Weights of a small GPT-style language model, trained from scratch on English Wikipedia: vocabulary 8192, untied embeddings.
MLP neurons of a small language model. Each row is named by its layer, matrix (gate and up: input weights) and neuron, and shows model dimensions 0-127. Each number is 500 + 25 x the weight over its row's rms, rounded and kept within 0 to 999. Numbers have three digits each. A neuron's up and down rows have the sign that makes its largest values positive.
A block is one neuron, or neurons of one layer that tend to fire together. After each block is what it responds to, as a language model described it from the Wikipedia text at the highest values.

L3.gate426:495524495503510482502495478522532508512510470523489463510520521505529569532493481474449437468492499504501477523496477499483459504495470474495502478496491510502515474519458493477525497501464511509497521506514493484528467505534468523494489489480553504572495522507477522497530516537473509498501577527494506459481530447526532529509501501489520465511445463519539524468506450479462506485479
L3.up426:558512512503483529460525454518493561473518517489474509531514506492503466498503466538519528482427514542478500492477476513513523532512534494452528470535505504504557510498473463491530540477515529473504468496535497506540477508506515531519518478551486535497526503478464494473509509524522470516546516489507491502500519472497489484551457502520497484475477514458502515519535530532491485467494
Description: Inflectional suffix tokens

L4.gate128:485513511534479498487500463488497484507459497503498434512522493525472483493560495518525478472466522466524503488515513500487462517498492467477468508527517511531496485514501549472474488512524506461541481539514429475493510533547482508467486496514468489501502524505470501534447546508538566509486549539481487464511511451475459520551501560497476494493496470463481508484488481463514525485468
L4.up128:519515506531529473500475521483507485483503517517491504476506540457519508498510465519501495526479521494496488499517531476498509528533519567481502525533570478494488473483493545500521495465547532465488557492508510501495505474502504520513538494508468495520534505497500523521478510553530533498512538494535557486494523479482502527514480504463532480497526534458509559515514489521534510521515
L4.gate254:478461531549485522475497471488503488475561490544502481556514476514518540494506446514491506516452496511517512510528497482560507510502505516517482486509565490482474489465480524533507498490511483523482493501484500485501444484500524469520490485511517477517467494498511504544473483467493488513544515531459473566491489478456495496474444515493506448520513501520487490471460486483511492532484
L4.up254:470484474516491526478522498481503505494539513499493512496508467525476531464499507503519524488486489479484479503504460484526474503494519508536460484508511507457494532501462471531497484508512498489523436501454498498479460512532562564489508433470552523463494473518494547523494472504524498524516512506496479484482503500490479547460442524499469503524542501464467516481454488496496536466502
L4.gate406:492467485484503492493482407446518491492483479491539479583528489516483540499517487479497497478449514500469490491468491511485518538492509464531465483499474515532508456525477507504498495502515542498524492473478497504501527458495495474544471513507507471518480470445526503498466506508549498525482561537502490497511518505543505449486484537533509470501505468483505505486471539467538539526493
L4.up406:514510478498489473494494484468566494478498523488486513519528454483509486483537491490493489482530488544509538486472496476518539520511547511527430501473537449503527447560469554465530479499532509493492472537539496493496494511518499496533513495529469536526479479512479485515525480503523530465505554483504526461520538459514491511544514500543489499479518488484472523512481489473484494513459
L4.gate588:503526473500501456530456471510506476498515534510499481496509499525509482460493472491462520492479515483495453487500478485520488460505533464503437485481479489533534477513488483520501515535529508521577469509510515533485501457544490491504540480512481496498508503488518544472486497517519582510511496512504495509539518464490499552532511519526525495488491517510537512530523538546485468516510
L4.up588:536495500496535480552492481474478514521464517521482490488504492510522509475478548502498504535490468495503493497556502546525523499529509521519487473512535489500506533519485510499491499493483513497511485489537542501495438494534562530476489467539499501533500487489492513502534465467543488489502497473504530504503481494454464507556513489524516535506469517513505528551470535483446538494503
Description: Transitive verb endings

L5.gate68:475489506491476514500498455468513454457510513539497529442548516488510466544475558498450476469508485513491496501517502491452521527498511474497482455496487496520496522505535475555425521493479474500508475538504484499571514456479516503502482498481508476468508523520477476463530490505464518466465496514487504511486451520509513539521507436537524498499519504537533560460493501471471545503498
L5.up68:531505499469537488481482472463496525522530488488536526544484510484475516504517498452510509495453581488511479451480484464519522524488452558465538520468458502512484521440489503519520459456477471529491538531487504514498500524470463492514513520460529510493494489498478479528496500512495515485505532494503490533496520492467528545457474542476506486521489519475514516505484472509516499484467
L5.gate596:492495487477495493527484463515507517499488531516477471524498512507479472528541464528472526478490487487443527525490491500480528529492534524509462484491493487484456494495493486510502502470514502539477514504477490557545498474515488490491492476499482480561514509478474546501510491520516487495542492480496483507525505517507484469492531492546521531551504523508471511518473493523466521518524
L5.up596:496522490499470532483501469495583502470518486467471448508537502475477522524498530526497487463513513533516430515527472465467489481486463487537456515532504512502541476484468526503530472515470474484480478560553491485499526471497491513478502503525510520468508466468502538501503517472508498484520491505490482546496512522508485520480514510527486485481486487461472504490541506536426516485439
L5.gate619:471458480476504550505527494464560487495535491510471459514511474539510528490498515535481492465514483516509474509520542489530498530503484481520458500504518492547560518539518555533529470518481479517515542504487497480505449531497525504480468530473501550506499496489501477480475490487474495464489515506487489494524464488474471531521454538540486481501512533465516499449497543496472533502481
L5.up619:505510530480512530483514484484483525432487469476553525504505533470517507469502464494470520519498545497524503554469506518450493496502546482438511520501541482478474484490527542505552495506517514486529497515473499496508510492525508497492490480499455551557521501532485501512518533453471518522473519525483533530490476498445506477537505494497461481430476486509507460500472501465467502480477
L5.gate638:464510499535498517461520444491535500484475504500505477497536533487512538521470510512466502506505500487474504455526497528501529515519524508468499536468500469508538475515561501535532499495510474518472522530521497522532479476525495536508504513472476521537458486513495483496498475525497494510485463495508525512487500518531485502525477518486516481504497561504480497497451528489461551525503
L5.up638:560533533488513497508507426499507482494472476486496547488491483487502502530527480515504486461529509526525505481450513506457493491506454512538504498461499490542544511516474502516481465492510478483492508497551518521497499486491484527478510491468482508482513482532477483487509492524496478471503539495495505513501547482450525508522457509564507520531510494538488496505484523476468505478525
Description: Verb inflection suffixes

L5.gate208:454503537496501473539542507497525470512477497512486525460495532470525515529542514538447464497542447503504502521533511530492493464548475499474514500502453487505518514472507489507467514510494515528516521492486490544512515487488516501521496489475558510496478511486473504506449479506535471541494489521445517508526480485505487512487460515475496478521525503525520486498486446553488486483526
L5.up208:480466505468415542513540521506513531482464484506455506507532512500497482510480483488520504488489495478510460514509497517509457514502500539473489527513499506504508453524464495500522499517509519526500502523489491505480488443507480495515531514508489544508525529527506515550469521504500500493477521537507493470493493507517460518459539486525493530467535550463485536496510546517456498519506
L5.gate225:519483496515503563505518510530481470462468501475488527473509502500518494528511533515538457480489480501545519542507448501501484488525470506515485482501514488490494486478500523547519502498490508483535492533494485510528438442477492505529517487511507508474551528479507491527500479481485463484474514546510494527511481440515536436487499502514518509483505499518494470503490540518474506473519
L5.up225:523512498494492469514480465486486429476474469469482508533491539508511500493439503514473530528525472522491476484537524503481499446493467505488495518520502493469495532455520514497485492468483522520480511551543499475479532516485493528498524518470551501466523465479510494495476479489532527511535496484547491506490458481514478502507502491494524489540488543474445519553521514498520466504507
L5.gate436:514480495530530519467492523509502474484518477483459496482467463496515520490524515499479509514497449501503502433498490471482506498519469500528485462508482477519478477540433495526498523481540511450481507508521494488505538494483473515522499496454517538473547470512518544468481501503520513488521501470520513514476474473500490504540493475474476460519525526549460508505525519526533453480508
L5.up436:500489478497487488504506504483521469491492460533484488486542473501475529479490497522493483497474491488528468512508499482490473521507483496549452505482530514455495503487469478501462471518497538462552458537490507508523522490469501522508461529496509532537539448480473474515482495532475496492504505524447520495515485459500467536505495499525491486510516513517463516496476516531461484523497
L5.gate541:478523520520507535509504471513534536489507504502540523514497510523516519494476519511536441498511489513498443518472471547507518470496473563526460509527470502477534519510481507472497486503493512527454488505499482479517471510520502481535511449472473506481539483497502478506497524497507479545509480512488500501521522455474502540516510523515469531461516522438486506490485493468516553491502
L5.up541:500445490516500517505484452521531431462498517487516550499464489518500513457489536531506505517484480504468484544482481484489513501509549498484548532513475498496473525525532489490520526503514537496510518534498487494509482483516429518481508505487472530513526492446526506526467473494499530507521472472521483516499497539552508474530467453528476465489498472507477519537496494518521484541497
Description: Word-final suffix pieces

L3.gate554:503473495511522515499493476525471482506464519499517497528478556473542517526498533501517497470518485483522489503496503487499505461488465538470491497489486493470514511486485501502532504499461471451472474433498510466476478519491527473503521468536456499508527461509488487486504475519520465506462480482509505487501528483469551484477493497496487510432511448483489456475482510523478520499449
L3.up554:494536490453492482449493525485480522476536474511482512518500446508517482490499492516485472467502478522487540507463517487487506531524523515510458470552457520524471487516522532489518496502521483500505480534488478498527529508471478476463473454475488516491516475520506459541521495510527522473502499475507461518518533488503520522522503466466511501472493488499488465505500514522485433570481
Description: Word-final subword endings

L4.gate168:565518504476509495525520508465476491480486529527476506505502489458551531500500510529488499513488487450498485486487494520496500474514527500520525481470519530517541501508517467448505507513435495516489483492507490490465470476562535499530534524494542516541523548519468467507484510532487489500511508488491490504526464523500510523501491494487484520542504516484508495515480519517478501479523
L4.up168:492531532532441570505476487458448526470493532457487485525527478501512505498512491554505528502520463487508539515490528531475525502525533473527509439470500548505526498496544493480496509516491476534548508520497515462488533460496514568532518504512485466550505517489493481512445499517477505520520486521516550519508528485470489491531512515504510527463511490462530507519480483512477501510528
L4.gate305:470505486540532472500502503545538511479498482505510495500510468491508500513547471471504447491496515548503471503469524505495502541539525468514456498494470526502481510470477526480522447523502505519476498487511485509522481516532531501507505460481505467500499479452513506473514475533484432456477508479547515483522448529542509477493499513512503513489468521544490507505477500507492513534544
L4.up305:475521545507474522507475480500440525527450493488485481541474489478545550517506476535510535519499500527489530483523522522444528499460450472477488488440528477507520519466481493494524551464469473511520489498511488480503503501528457496481502493520473537465482514506493486539455519527501502507473524509504540531496515519507482478515519499495517482484531498515476503501514461505490538555519
L4.gate483:508514498481514489487519474480523547470483514535482549479544527462508495467501467512531524429450515557475503464466487535505509519518552497486488539465510517501527465468498516508553498502490473524493513467524487473525452515567482516503525524506521518530562503498460503503500498499507532500502466517454538461504461493526493470508538490504505522511543484495484492559508491471530507497487
L4.up483:535512473470508531513528537504498484479458505481476520484536460515501487496447537499460524475498483462558514507519492515452559513512484530473509541531512523506471496505491487541516481516508511510482563513455472499526462516483495492531487515494492489512466509500497468524484449496482492493448441525503526560525513485492488477503468457476511518458527491494508484475497512502498550471480
L4.gate672:513511499449488552485510480504502526503483536480526521454530496497506516471565520453487577504469480470486519480476522490552500523470516497488464471501474496508531459502525469551472493483511444505494523496462505510439513467456495530505477512486494477506465475493497506466503485501536521487483497485496499529514472455536482480480506456516479511509549466517509522517528505453513507496560
L4.up672:495509498499483499451484501502464492500498509463529453540515515497479520506516494542536483491524512513484515502486505483427530457484488478476515558515533479481503490530480499473476508563474498532523524519490491495540476455481447516500501481541523490518498481493437496476496488521503486491523470507443516545505498491466500478469568499499507493520541502535501483516449487479422491516466
Description: Digits in large numbers